config.toml
n_layer = 15
d_model = 256
n_head = 4
n_kv_head = 2
head_dim = 64
d_mlp = 1024
vocab_size = 2048
activation = "relu"
norm = "layernorm"
norm_place = "pre"
norm_eps = 1e-06
positions = "learned"
qk_norm = false
attn_scale = 0.125
bias = "all"
tie_embeddings = true
parallel_block = false
init = "normal"
init_std_qkv = 0.0225
init_std_o = 0.0041
init_std_up = 0.0225
init_std_down = 0.0041
optimizer = "adamw"
lr = 0.00195
beta1 = 0.95
beta2 = 0.99
weight_decay = 0.06
lr_head = 0.0126
grad_clip = 2.0
warmup_steps = 267
schedule = "cos"
final_lr_fraction = 0.1
batch_tokens = 65536
seq_len = 1024
doc_mask = true
train_tokens = 693700000
steps = 10586
dataset = "wikipedia_en"
MLP neurons of a small language model. Each row is named by its layer, matrix (up: input weights; down: output weights) and neuron, and shows model dimensions 144-207. Each number is 200 + 30 x the weight over its row's rms, rounded and kept within 0 to 999.
After each neuron's rows, "fires after" lists the tokens most often just before its 100 highest values on Wikipedia text that the model never trained on.

L9.up516,246,163,185,179,217,206,171,212,183,164,181,202,209,231,176,167,190,168,164,224,187,294,212,230,171,171,191,266,207,200,231,196,166,191,217,192,199,249,210,240,193,192,223,213,200,182,164,178,178,200,232,199,160,226,203,199,184,201,140,198,197,234,206,232
L9.down516,172,232,180,205,231,208,188,201,219,150,167,162,214,207,195,191,211,155,175,186,182,212,208,245,226,154,211,223,203,220,171,157,187,123,204,188,226,284,159,174,201,204,194,197,196,166,182,192,229,180,222,168,126,193,216,225,204,215,223,153,195,187,191,206
fires after: " ", "\n", " p", " P", " ("

L6.up304,178,151,191,214,199,214,239,256,171,203,197,183,204,218,214,221,213,215,244,159,184,225,191,196,162,214,164,183,194,225,189,198,196,175,176,231,203,182,228,207,257,177,210,237,195,161,232,261,284,216,183,208,179,208,196,214,215,176,211,174,219,236,225,181
L6.down304,246,183,180,198,268,197,113,237,200,174,186,213,178,163,187,234,217,197,212,213,218,212,244,213,203,207,183,195,205,198,184,231,220,232,212,160,186,205,202,241,212,196,195,201,177,184,197,136,188,185,259,198,270,226,224,170,200,201,272,209,157,149,188,194
fires after: "|", "\n", "==", " |", "."

L10.up801,187,195,254,235,188,206,167,133,200,169,202,167,233,186,227,170,193,179,189,192,163,235,157,151,201,177,181,244,199,196,167,143,232,182,212,228,184,219,202,239,176,196,239,221,184,196,198,217,256,217,204,207,161,216,159,215,173,205,199,153,180,229,199,249
L10.down801,224,214,203,210,224,199,181,190,222,203,217,188,183,189,218,190,192,178,210,152,219,141,139,191,189,233,150,235,119,184,185,180,248,168,225,179,245,216,256,189,197,239,134,222,256,245,148,261,190,201,221,178,257,207,243,218,269,214,230,232,166,211,202,201
fires after: " re", " E", " con", " ", " An", " at"

L7.up752,231,193,250,193,126,211,220,161,168,170,237,169,185,207,192,203,217,173,228,203,187,247,147,195,175,158,153,228,204,222,190,138,221,167,184,257,224,217,199,210,211,229,226,213,259,175,176,147,232,239,181,204,232,216,169,219,186,231,155,176,218,199,183,171
L7.down752,140,224,209,228,211,186,205,224,194,171,191,205,153,174,232,191,256,205,212,146,205,241,164,198,238,242,219,166,192,212,161,155,182,183,187,225,190,202,199,225,234,167,199,175,210,192,185,218,214,193,225,184,221,164,207,216,220,235,169,145,198,203,171,201
fires after: " ", "s"

L5.up787,193,165,229,138,148,177,203,175,205,160,222,198,253,179,210,183,223,181,228,245,150,203,135,207,178,225,167,194,177,211,181,199,195,182,163,225,193,203,143,179,227,243,289,205,205,223,197,139,240,230,194,202,199,168,187,203,153,174,168,251,162,205,147,166
L5.down787,202,215,161,202,204,229,253,206,187,236,196,170,226,157,149,235,147,178,188,208,196,187,183,197,148,185,164,182,187,207,208,183,233,226,228,240,210,187,233,167,185,203,194,190,168,249,177,277,206,217,142,203,167,140,171,237,237,218,202,194,216,235,171,202
fires after: " |", " ", "-", "=="

L6.up717,196,225,215,174,165,196,209,243,221,160,201,229,236,236,212,191,229,174,257,198,183,189,180,215,186,214,200,210,146,225,165,172,215,191,187,232,259,206,180,215,221,189,230,222,162,218,189,152,285,211,203,229,207,191,207,231,192,161,176,240,220,222,196,162
L6.down717,206,231,165,217,201,212,248,263,228,204,219,163,148,181,142,255,170,177,179,185,208,178,207,203,226,252,197,167,211,204,135,196,210,223,226,222,181,228,204,217,198,169,195,221,189,223,207,213,169,185,140,236,173,190,201,220,226,222,259,188,255,254,228,209
fires after: "\n", " ", " \"", " |", " (", " 1"

L8.up301,229,219,224,170,188,187,230,191,189,161,261,255,218,208,224,169,192,174,183,157,184,222,194,159,210,166,249,247,177,200,188,200,169,189,220,235,244,172,213,182,171,276,196,191,178,213,216,113,197,176,227,207,225,217,144,208,179,151,156,217,226,198,148,223
L8.down301,218,220,171,238,159,203,245,198,147,216,156,203,210,212,209,177,235,205,193,200,150,205,214,159,176,175,183,248,194,185,193,209,154,190,193,157,262,131,229,161,163,210,175,198,196,141,232,229,216,182,155,192,184,219,203,223,190,256,192,196,165,155,185,183
fires after: " |", " 1", " 10", "°", " 4"

L9.up297,176,203,240,170,181,205,208,191,183,113,182,226,206,262,202,161,191,139,166,253,209,269,211,191,218,218,215,217,203,184,192,132,240,194,240,239,181,170,222,184,185,235,215,201,177,204,197,197,189,222,210,189,212,259,135,216,172,169,232,164,189,209,165,244
L9.down297,222,221,202,154,197,200,201,157,188,210,165,230,176,216,234,169,159,194,191,201,189,147,179,208,152,184,205,205,233,213,183,160,246,179,187,230,173,244,250,211,228,203,224,273,240,191,129,208,216,146,228,216,233,201,194,193,217,214,170,235,240,175,178,203
fires after: " the", "er", " ", " re", " The"

L9.up704,195,185,202,218,212,224,212,206,191,166,208,165,176,183,200,200,217,215,153,212,189,228,160,143,186,149,234,207,224,249,173,140,244,171,208,269,189,210,214,169,170,237,222,204,220,232,212,196,288,206,199,201,195,191,169,196,161,177,138,226,154,200,152,266
L9.down704,244,197,214,213,180,202,181,194,154,194,178,211,215,205,250,153,196,227,172,199,184,208,250,211,242,217,219,179,181,177,191,200,207,208,222,234,208,202,161,209,220,228,211,204,168,156,202,178,199,193,225,141,149,195,231,218,254,188,181,213,193,206,233,179
fires after: " ", "s", " S"

L8.up483,196,161,200,238,206,208,170,187,211,177,186,140,176,194,198,196,155,200,218,196,212,230,226,223,157,152,155,213,175,257,144,177,216,145,211,191,218,194,231,245,265,190,177,224,239,201,251,257,241,209,194,194,218,243,239,217,186,222,211,201,243,231,242,205
L8.down483,207,205,216,211,219,184,150,199,205,190,210,182,181,200,188,207,198,212,200,198,246,225,226,228,224,234,183,256,220,236,199,265,179,234,214,183,172,210,226,192,179,238,231,180,163,225,171,173,168,135,224,246,189,201,236,162,184,214,259,211,186,164,197,193
fires after: "\n", " |", "-", ":", "==", "|"

L8.up704,198,153,269,224,179,210,167,203,208,146,256,151,220,218,197,191,185,172,238,257,216,270,184,163,180,203,201,181,185,183,192,143,196,117,199,221,209,255,169,202,215,168,207,197,268,182,225,142,227,202,196,181,235,223,167,220,205,159,163,184,188,213,142,139
L8.down704,222,191,213,229,197,201,156,234,223,194,200,160,197,176,178,163,266,182,228,196,202,197,223,198,168,215,236,159,144,164,220,169,174,163,243,150,176,248,226,249,193,220,195,220,214,198,225,203,143,198,218,159,190,176,196,227,238,174,229,199,204,189,255,204
fires after: " ", " ("

L10.up679,203,195,215,180,197,183,180,168,266,137,202,204,244,207,153,195,206,264,205,214,177,236,248,133,200,227,182,216,154,188,163,131,215,163,171,185,224,237,223,239,219,223,196,180,214,193,215,147,195,177,134,214,263,245,207,206,130,199,204,198,196,201,178,257
L10.down679,191,171,192,175,188,230,188,225,231,131,217,208,122,196,195,230,218,206,209,177,199,197,245,162,191,200,165,220,221,253,183,265,192,238,234,184,191,202,184,171,269,207,232,188,149,225,206,189,163,196,238,179,226,225,176,177,206,190,183,227,182,203,140,226
fires after: "s", " re", " ", "ab", "p", "x"

L5.up448,202,207,203,236,180,156,175,244,206,157,166,205,256,169,236,219,223,196,160,156,242,244,166,182,135,164,169,208,141,293,206,142,216,171,214,204,192,237,219,219,244,208,207,229,182,153,219,231,217,196,169,170,195,194,177,216,146,198,184,210,268,218,202,252
L5.down448,169,154,182,187,200,203,168,231,202,215,163,275,258,191,178,150,165,227,160,183,236,156,229,172,220,163,242,197,183,239,243,245,155,203,171,142,195,169,188,233,189,215,210,188,190,222,205,178,185,162,213,230,220,211,211,196,169,190,244,255,167,178,115,176
fires after: " |", "|", "-", ":"

L8.up517,158,207,277,161,205,195,173,194,143,160,202,193,206,212,189,206,226,106,174,181,198,179,151,235,197,210,193,161,243,202,140,167,272,226,226,250,248,168,194,170,165,216,226,204,204,230,150,141,209,253,155,226,223,195,156,207,211,200,183,184,218,204,151,206
L8.down517,268,196,159,186,202,193,192,227,211,175,238,220,188,208,206,118,206,202,160,144,209,197,157,214,207,238,212,187,135,196,166,179,229,165,243,165,213,240,165,203,197,232,178,185,205,227,206,207,151,187,189,213,207,196,262,226,205,171,250,209,166,187,165,192
fires after: " ", " champion", " con", " re"

L8.up171,209,196,207,178,156,215,201,167,202,201,235,241,209,226,201,224,168,130,190,194,174,175,199,166,191,197,160,207,164,181,220,139,199,228,199,241,212,229,236,227,181,236,224,203,197,233,176,168,191,253,212,184,212,216,144,223,188,148,118,205,228,215,149,196
L8.down171,219,170,167,253,188,189,212,172,184,239,198,193,200,181,167,228,253,203,262,199,173,200,226,146,202,153,211,183,246,175,204,196,164,174,209,172,228,184,202,193,213,185,165,226,228,167,182,235,204,220,174,213,212,159,219,241,232,236,161,200,155,202,145,205
fires after: " |", " ", ".", " 10"

L7.up43,293,137,202,134,181,186,172,141,240,214,219,141,179,197,185,168,236,190,223,196,196,272,229,177,157,206,152,238,168,207,163,190,211,242,236,255,237,191,207,205,208,202,206,174,218,198,208,162,182,235,178,223,208,212,198,241,213,165,207,211,211,183,191,188
L7.down43,158,167,256,224,187,208,210,217,218,146,124,201,151,246,145,206,231,235,234,225,218,203,191,196,237,190,178,220,195,265,169,224,182,207,164,183,212,152,205,227,153,162,224,208,258,224,175,242,139,243,197,202,200,198,208,221,189,262,194,186,175,202,187,188
fires after: " ", "-", "E", " Re", " re", "\n"

L8.up502,159,167,201,180,202,187,143,207,210,138,233,174,198,207,174,172,161,189,191,237,206,268,226,222,178,239,186,230,215,192,188,150,211,177,216,230,187,204,167,237,188,183,198,251,196,186,120,216,265,189,188,216,221,231,207,214,195,161,151,221,250,190,175,207
L8.down502,209,232,172,212,214,201,177,242,214,223,172,198,192,226,162,239,242,166,198,171,134,206,159,216,205,211,200,233,203,164,230,171,200,149,212,188,184,227,224,202,188,199,188,213,213,247,152,230,205,209,232,173,158,182,205,206,247,232,264,209,233,193,212,239
fires after: "\n", "-", " ", " (", " m"

L10.up162,218,143,222,198,148,181,213,156,206,204,168,228,243,190,207,147,185,194,230,226,263,248,154,129,189,155,198,199,193,228,206,166,178,240,242,137,193,221,241,229,214,201,199,202,161,188,118,217,212,175,215,226,186,234,222,214,219,224,191,189,176,198,169,240
L10.down162,207,183,184,187,191,202,205,195,233,261,181,210,198,172,213,170,190,207,203,210,150,191,172,180,148,175,262,178,205,180,146,187,222,225,239,200,190,149,157,197,192,169,212,170,163,165,216,197,198,195,162,187,175,239,151,222,226,154,229,221,248,178,214,233
fires after: "ri", " Di", " D", "il", "fin", " L"

L7.up426,184,198,255,189,182,174,177,215,145,241,214,189,226,157,187,182,197,246,159,208,254,219,187,218,152,271,261,258,198,239,164,215,192,203,257,186,206,134,194,253,239,181,193,213,194,155,150,192,230,165,228,212,228,262,171,251,173,212,225,193,202,234,208,160
L7.down426,238,187,240,174,194,218,149,193,169,242,190,173,169,181,221,181,156,213,184,200,104,167,152,178,200,214,161,170,254,207,174,176,218,197,210,235,225,216,184,181,225,188,198,192,211,166,178,224,161,214,138,224,189,156,168,193,200,212,239,169,246,169,179,256
fires after: "\n", "|", " ", "-", " 19"

L8.up834,215,204,211,189,189,188,211,151,194,160,209,186,228,203,179,193,202,182,146,237,199,176,236,158,222,205,177,200,205,191,190,182,208,186,217,275,165,241,233,208,179,196,219,216,211,199,173,159,213,209,136,225,233,194,195,222,138,133,171,208,228,216,198,209
L8.down834,197,216,185,220,220,198,179,226,224,249,226,208,211,227,187,196,248,208,152,197,142,190,179,192,217,165,194,167,242,229,220,234,194,211,191,185,154,257,161,188,220,235,224,208,193,189,220,223,173,195,207,219,150,190,188,223,153,198,187,234,179,237,161,226
fires after: " ", "s", " p", " re"

L6.up410,241,224,208,225,147,191,172,218,167,211,207,181,276,231,181,184,167,163,208,159,170,208,124,153,206,211,203,177,200,233,147,190,278,154,226,149,194,157,183,222,203,177,232,220,185,173,240,228,254,179,211,201,235,221,186,206,194,172,248,178,261,219,239,186
L6.down410,148,196,177,170,255,190,223,243,194,176,235,164,121,228,220,192,156,193,200,189,177,191,161,179,242,201,222,179,288,167,221,259,217,193,216,234,147,210,238,211,186,150,209,259,213,125,199,211,184,144,219,137,221,148,207,240,189,226,186,227,203,198,200,178
fires after: "\n", " ", " Year", "|"

L8.up823,267,168,209,194,167,187,232,146,233,151,167,173,193,166,186,201,235,184,183,218,224,211,212,204,186,190,131,209,176,239,176,235,202,194,231,186,172,144,239,203,228,214,197,239,243,149,210,227,185,207,220,170,186,233,220,237,170,185,211,217,201,251,273,253
L8.down823,215,181,213,217,224,213,232,171,181,182,145,214,225,241,127,199,207,202,207,196,155,158,195,216,193,223,230,220,155,224,169,221,241,172,229,162,164,188,132,222,158,183,182,209,231,262,185,250,178,199,198,217,161,197,202,221,199,206,228,211,187,242,203,235
fires after: " is", ",", " was", "-", "\n"

L7.up677,229,170,170,203,194,202,199,169,195,177,188,183,216,219,256,155,219,217,232,198,204,196,230,182,194,255,170,208,195,282,238,215,190,165,210,196,221,191,177,216,204,261,213,174,209,155,204,177,199,175,183,172,191,190,198,210,191,174,234,205,206,179,209,198
L7.down677,133,181,198,241,197,195,246,201,122,193,261,214,186,219,271,206,212,260,238,228,204,215,217,249,288,154,155,183,259,230,183,210,194,257,188,194,198,217,202,198,180,217,205,184,157,218,291,197,187,207,260,234,240,197,141,215,226,190,213,207,222,232,258,162
fires after: " |", ":"

L8.up621,199,201,225,190,195,209,183,108,209,99,184,127,218,233,182,201,192,160,187,206,204,202,150,164,183,166,211,249,203,245,186,157,257,177,214,268,135,211,164,238,190,214,231,192,223,179,180,124,236,275,179,182,195,246,201,206,184,193,168,207,199,219,227,180
L8.down621,198,204,188,236,202,196,162,184,167,213,157,187,204,242,256,185,186,197,169,177,258,242,90,244,183,165,202,208,197,213,201,226,190,160,184,194,194,213,244,215,189,227,178,165,170,247,164,202,180,188,218,225,167,215,158,185,182,255,197,224,245,178,218,260
fires after: " ", "s", " p", " re", "ed", " st"

L7.up481,210,136,196,170,218,194,203,171,209,159,248,191,201,175,210,153,157,243,227,193,256,223,223,246,178,209,192,215,168,165,243,199,221,190,236,174,179,170,179,234,180,193,216,181,212,148,229,141,245,195,218,223,209,213,200,210,168,215,181,197,192,259,183,225
L7.down481,245,190,147,234,148,192,176,223,219,201,175,215,201,234,215,196,195,213,245,197,157,221,267,170,204,232,237,206,181,186,215,209,219,205,220,162,173,168,162,224,143,201,213,223,291,244,135,180,176,213,216,222,190,232,204,218,206,214,192,225,196,266,217,188
fires after: "\n", " is", ")"

L7.up651,231,188,228,180,173,177,203,143,234,162,256,191,188,173,199,203,154,217,162,208,195,229,227,194,178,238,174,231,203,211,168,183,200,194,249,234,245,181,206,183,173,189,185,262,188,205,165,225,244,149,232,142,259,194,224,214,185,192,217,195,225,213,206,197
L7.down651,179,141,165,262,200,189,174,191,163,146,226,185,223,210,185,240,150,142,226,244,154,237,216,196,211,232,203,177,199,244,182,181,158,230,160,180,222,192,241,192,242,184,199,192,185,202,196,204,239,197,236,217,250,232,172,209,183,200,285,198,248,215,192,153
fires after: "-", " 19", "|", " ", "\n"

L8.up492,238,237,197,138,163,205,184,174,202,158,195,210,241,207,206,99,226,198,215,185,168,210,169,207,177,177,156,222,209,192,178,174,250,236,218,256,203,168,222,207,170,263,203,186,180,193,163,156,169,219,208,194,259,192,139,217,174,221,156,174,180,233,156,162
L8.down492,221,190,228,234,164,187,202,145,224,196,178,271,208,151,205,169,259,207,221,194,148,188,187,198,224,168,225,169,242,182,218,177,135,183,210,183,217,141,152,197,131,205,146,190,143,151,214,167,150,190,191,181,225,245,174,209,191,242,186,185,221,211,251,242
fires after: " 1", " 4", " 2", " ", " 0", " 3"

L6.up404,228,184,191,237,195,196,204,233,200,175,179,197,209,254,232,213,169,185,245,207,179,230,210,180,219,210,168,147,206,266,200,156,225,220,228,155,239,186,217,184,178,194,201,215,167,205,211,228,235,212,222,132,197,240,190,226,206,204,218,176,213,235,195,216
L6.down404,196,198,180,205,237,214,220,174,183,133,236,218,241,183,218,186,191,182,185,246,185,271,245,192,251,156,182,210,205,183,185,237,196,254,192,151,178,219,227,214,198,188,216,179,202,212,232,166,178,168,212,178,181,218,216,188,185,229,221,280,213,194,203,146
fires after: " |", "|", "\n", "-", "id", ":"

L9.up1022,217,190,209,191,163,215,189,155,229,176,186,183,213,204,213,174,204,179,224,173,188,204,152,159,210,231,186,183,179,217,212,160,208,184,230,186,226,286,203,255,202,197,192,160,258,156,238,176,200,206,265,218,199,249,204,252,173,209,188,218,176,205,179,209
L9.down1022,224,231,209,196,245,196,226,187,253,145,121,201,198,162,160,204,203,180,261,192,190,183,228,178,237,198,191,167,201,169,172,226,203,185,163,159,142,162,173,207,223,216,192,218,233,199,189,241,239,193,246,168,211,233,192,211,210,200,186,230,224,244,204,207
fires after: " ", " st", " St", " re", " a"

L9.up73,277,162,201,211,205,209,228,179,228,131,183,172,258,214,192,217,234,237,224,200,173,241,137,137,241,169,149,180,192,182,199,218,201,172,224,192,225,228,171,254,178,217,184,234,198,148,228,186,203,192,215,193,201,196,188,229,190,194,185,215,194,208,187,179
L9.down73,110,219,174,230,174,206,176,145,257,260,157,196,200,270,204,236,220,211,163,208,171,178,194,214,218,153,162,256,221,227,191,231,183,157,163,137,142,222,181,201,168,245,214,253,182,222,142,193,216,191,219,185,220,235,160,159,186,193,165,181,219,222,265,199
fires after: " ", " st", " St", " F", " f"

L7.up155,180,130,213,182,231,191,189,219,184,181,197,186,222,189,222,212,232,221,257,255,216,238,148,163,187,182,187,211,235,231,189,145,235,161,275,192,192,211,231,251,177,261,250,185,201,202,185,194,276,214,203,138,191,241,173,198,168,184,184,159,190,191,173,209
L7.down155,231,193,179,187,198,208,187,189,257,198,220,226,205,158,210,243,222,176,163,136,215,215,196,210,218,186,137,189,133,210,183,231,222,216,190,194,185,211,259,168,211,168,220,207,236,216,214,227,186,248,209,156,166,173,174,213,244,128,292,275,177,159,191,218
fires after: " ", " (", "s", " Re", " re"

L9.up518,223,209,208,197,157,202,180,187,154,199,208,197,194,234,196,112,224,128,228,194,189,216,161,218,185,136,176,249,134,189,192,171,250,219,208,207,210,173,234,214,159,169,197,318,185,213,220,181,215,185,168,219,213,244,179,217,202,223,194,153,198,213,151,187
L9.down518,142,123,234,158,192,203,190,191,211,212,181,149,153,167,198,198,198,197,150,194,188,155,188,213,225,186,234,176,260,208,218,212,253,198,147,259,194,194,234,197,162,204,164,128,179,179,176,188,254,194,223,195,163,222,213,173,203,157,175,199,266,182,245,160
fires after: " st", " Do", "W", "F", " the", " F"

L10.up575,225,211,188,220,187,189,211,181,182,167,215,234,200,186,146,206,199,185,230,235,219,227,219,169,191,174,186,202,191,179,185,141,198,151,179,162,206,251,202,190,196,171,223,185,179,178,211,109,187,213,139,193,199,224,157,206,180,195,192,207,223,223,206,206
L10.down575,206,206,169,203,174,212,172,230,231,183,201,200,230,205,242,201,200,170,184,175,245,177,200,141,271,203,240,173,214,238,156,183,254,172,160,208,215,169,197,211,159,233,200,192,208,169,191,234,232,220,218,239,214,246,143,226,199,179,162,231,184,210,219,247
fires after: " ", "em", "mp", "im", "en", "k"

L10.up837,245,186,175,181,145,193,172,152,144,198,213,155,219,191,172,222,159,195,281,214,184,191,183,179,195,217,202,196,181,227,213,178,214,142,168,227,221,230,191,230,210,209,214,209,205,161,211,193,179,212,241,203,212,192,220,220,178,220,198,232,190,204,207,207
L10.down837,182,234,229,141,194,189,192,196,176,182,149,216,201,196,205,215,150,215,188,255,192,230,225,257,230,264,253,182,203,187,140,207,166,175,143,192,186,124,228,238,185,195,179,239,191,218,234,178,217,191,174,172,150,222,270,197,176,194,205,128,160,194,138,190
fires after: " re", "s", " ", "com", "ce"

L10.up768,193,228,212,223,193,215,186,191,156,188,178,181,261,192,171,167,197,210,204,229,233,204,212,151,200,253,200,212,189,211,210,270,206,194,176,187,249,206,194,216,210,175,189,197,213,148,196,161,243,191,172,218,195,249,240,220,167,227,206,198,217,198,192,166
L10.down768,137,215,224,185,214,213,234,132,228,211,181,230,91,246,202,149,223,199,193,181,219,176,182,242,183,227,176,216,245,216,231,208,192,207,180,162,273,195,180,222,229,213,246,213,144,201,200,182,139,237,232,163,224,152,198,138,219,264,277,238,170,202,237,170
fires after: "\n", "|", "man", "Career", " |", "J"

L9.up509,203,176,195,188,183,208,221,192,230,134,207,204,233,212,176,253,173,247,167,201,211,229,196,178,202,192,202,241,209,240,212,145,224,170,162,221,183,239,231,216,233,203,247,212,188,215,225,184,202,259,203,219,212,197,216,200,184,148,171,204,194,257,217,254
L9.down509,211,218,194,178,239,203,234,160,186,239,175,204,148,208,274,196,214,216,202,231,126,189,228,200,198,142,167,175,158,207,162,194,176,168,219,232,196,233,158,165,235,168,201,224,162,205,187,205,239,192,195,221,204,200,180,192,213,192,198,253,176,170,230,223
fires after: " ", "c", "-", "s", "P", "ro"

L6.up748,201,183,236,167,182,204,184,241,184,170,186,184,211,201,239,164,254,207,212,208,227,185,204,196,232,221,196,186,175,218,196,176,153,195,232,222,243,179,188,224,205,205,203,251,198,189,212,199,181,200,199,270,218,201,170,237,95,213,232,227,206,238,140,161
L6.down748,205,177,225,175,197,207,146,276,207,217,168,192,187,214,209,219,178,212,174,211,157,209,173,181,244,196,208,170,236,203,188,236,228,206,137,214,246,201,236,228,211,233,202,221,208,190,211,245,224,203,197,211,150,132,192,244,146,198,224,175,197,195,186,212
fires after: " the", " a", " ", "-"

L8.up584,205,170,212,202,215,191,154,201,216,161,190,171,247,172,174,205,218,203,230,212,179,228,182,170,176,220,206,224,190,229,171,148,221,156,186,203,189,198,180,193,258,198,228,254,175,179,158,176,233,220,206,193,185,216,165,211,164,234,162,191,182,231,179,211
L8.down584,150,182,128,244,205,185,195,169,220,239,144,229,249,217,210,245,196,206,111,193,168,182,241,216,184,186,237,246,242,231,215,171,212,245,189,149,215,122,178,206,248,161,237,194,182,183,231,184,217,219,152,238,205,205,167,129,224,258,229,237,193,168,180,183
fires after: "\n", "-", "|"

L6.up836,237,207,223,175,180,210,181,147,237,160,219,180,231,205,202,225,213,201,178,245,197,215,156,219,181,237,170,221,222,189,205,197,220,197,224,255,251,239,189,223,194,221,218,225,198,210,145,185,234,228,204,213,220,164,204,213,183,146,155,191,170,221,204,181
L6.down836,237,248,170,214,197,218,186,206,192,217,205,201,168,135,116,199,222,188,168,181,165,109,220,198,198,207,237,212,174,230,153,278,211,208,230,221,225,235,173,208,232,214,228,144,151,169,200,240,182,187,195,186,209,108,196,196,192,229,179,243,240,184,237,171
fires after: " ", "-", " 0", " ("

L10.up833,195,231,218,246,170,200,153,187,179,220,167,151,205,183,165,167,179,207,181,274,177,162,192,191,221,194,216,206,162,197,119,182,260,170,218,254,187,197,168,206,194,259,189,170,228,156,225,201,209,230,189,210,187,210,198,220,167,174,171,190,201,243,209,207
L10.down833,221,180,238,225,163,143,210,210,178,196,132,209,176,252,273,139,232,186,205,205,255,219,202,188,199,202,175,221,200,162,209,168,196,215,281,165,238,220,201,234,245,214,191,214,183,220,192,248,206,234,176,231,255,173,237,214,181,162,174,232,177,194,237,230
fires after: " an", " the", " An", " Mi", " Se", " con"

L9.up768,243,221,202,194,237,198,188,230,192,186,184,158,226,177,182,222,175,225,213,230,175,220,234,200,213,204,178,171,197,251,184,180,240,181,206,196,205,215,199,206,194,219,213,265,214,220,194,157,182,221,235,247,221,163,207,205,186,160,219,154,236,242,214,227
L9.down768,237,183,225,180,243,187,230,179,239,187,221,221,167,180,190,201,211,226,194,224,183,195,192,216,198,176,234,205,175,218,217,208,114,176,159,180,172,201,170,212,202,200,179,171,235,227,211,248,239,195,253,237,169,187,186,230,199,204,235,251,188,169,165,214
fires after: " E", " ", " U", " S", " T", "-"

L6.up340,163,232,214,164,170,191,124,155,168,177,152,186,231,205,169,219,160,193,216,185,216,216,142,208,200,255,219,194,235,165,201,186,237,171,194,209,170,165,201,231,280,166,222,223,207,217,162,209,254,187,224,209,222,270,230,217,185,223,211,149,195,267,214,202
L6.down340,187,200,175,195,212,207,202,187,160,232,205,193,196,183,238,193,221,163,181,184,213,236,170,204,226,183,174,206,187,211,245,224,202,207,225,206,234,236,132,216,241,220,220,132,147,212,200,186,194,232,217,163,204,167,251,213,162,207,252,260,241,185,212,187
fires after: "\n", "|", "-", "Career", "s"

L10.up818,239,218,247,211,164,199,197,214,177,229,247,192,171,210,253,186,182,117,195,248,221,228,170,152,191,185,179,200,158,224,220,195,205,256,234,207,173,180,232,223,172,154,223,178,181,176,219,190,237,205,197,191,196,231,203,196,196,178,179,173,177,165,232,169
L10.down818,176,176,186,198,251,211,211,197,219,199,175,171,204,292,232,202,242,213,154,185,159,182,227,183,222,194,202,146,138,182,204,207,256,208,196,193,173,198,185,188,195,203,180,180,257,214,228,211,209,169,196,173,198,225,223,193,232,174,206,204,215,197,225,160
fires after: " st", " lo", " To", " Ju", " Do", " mo"

L10.up735,169,184,281,206,162,185,213,143,218,207,192,171,222,258,228,155,173,215,136,160,196,192,230,194,170,155,152,204,202,196,171,176,206,184,234,195,177,222,240,177,201,230,209,194,262,176,226,203,157,257,233,209,166,199,190,195,174,179,161,210,157,194,155,157
L10.down735,233,205,127,182,234,187,183,223,250,147,217,215,208,208,172,232,248,193,264,171,190,235,263,206,232,260,176,181,231,186,153,161,210,200,180,174,129,199,170,186,158,198,180,163,217,173,194,203,234,153,172,229,170,168,244,212,196,221,205,192,230,182,209,208
fires after: "w", " st", " W", " w", " re"

L5.up799,182,203,233,172,178,215,197,130,188,211,167,179,203,187,231,214,152,224,253,230,209,231,183,185,235,153,220,208,150,193,198,168,208,175,175,224,181,211,145,237,239,280,215,200,200,214,181,124,241,181,195,150,197,209,206,203,106,194,162,177,198,231,196,225
L5.down799,142,127,163,163,179,196,182,168,257,240,197,207,235,204,219,273,205,231,186,242,169,189,178,232,175,224,212,198,188,211,240,178,181,226,209,152,189,200,193,194,168,212,201,190,163,204,195,175,175,222,191,165,224,202,190,189,195,247,161,188,241,190,219,200
fires after: " ", "com", "d", " f", "l", "r"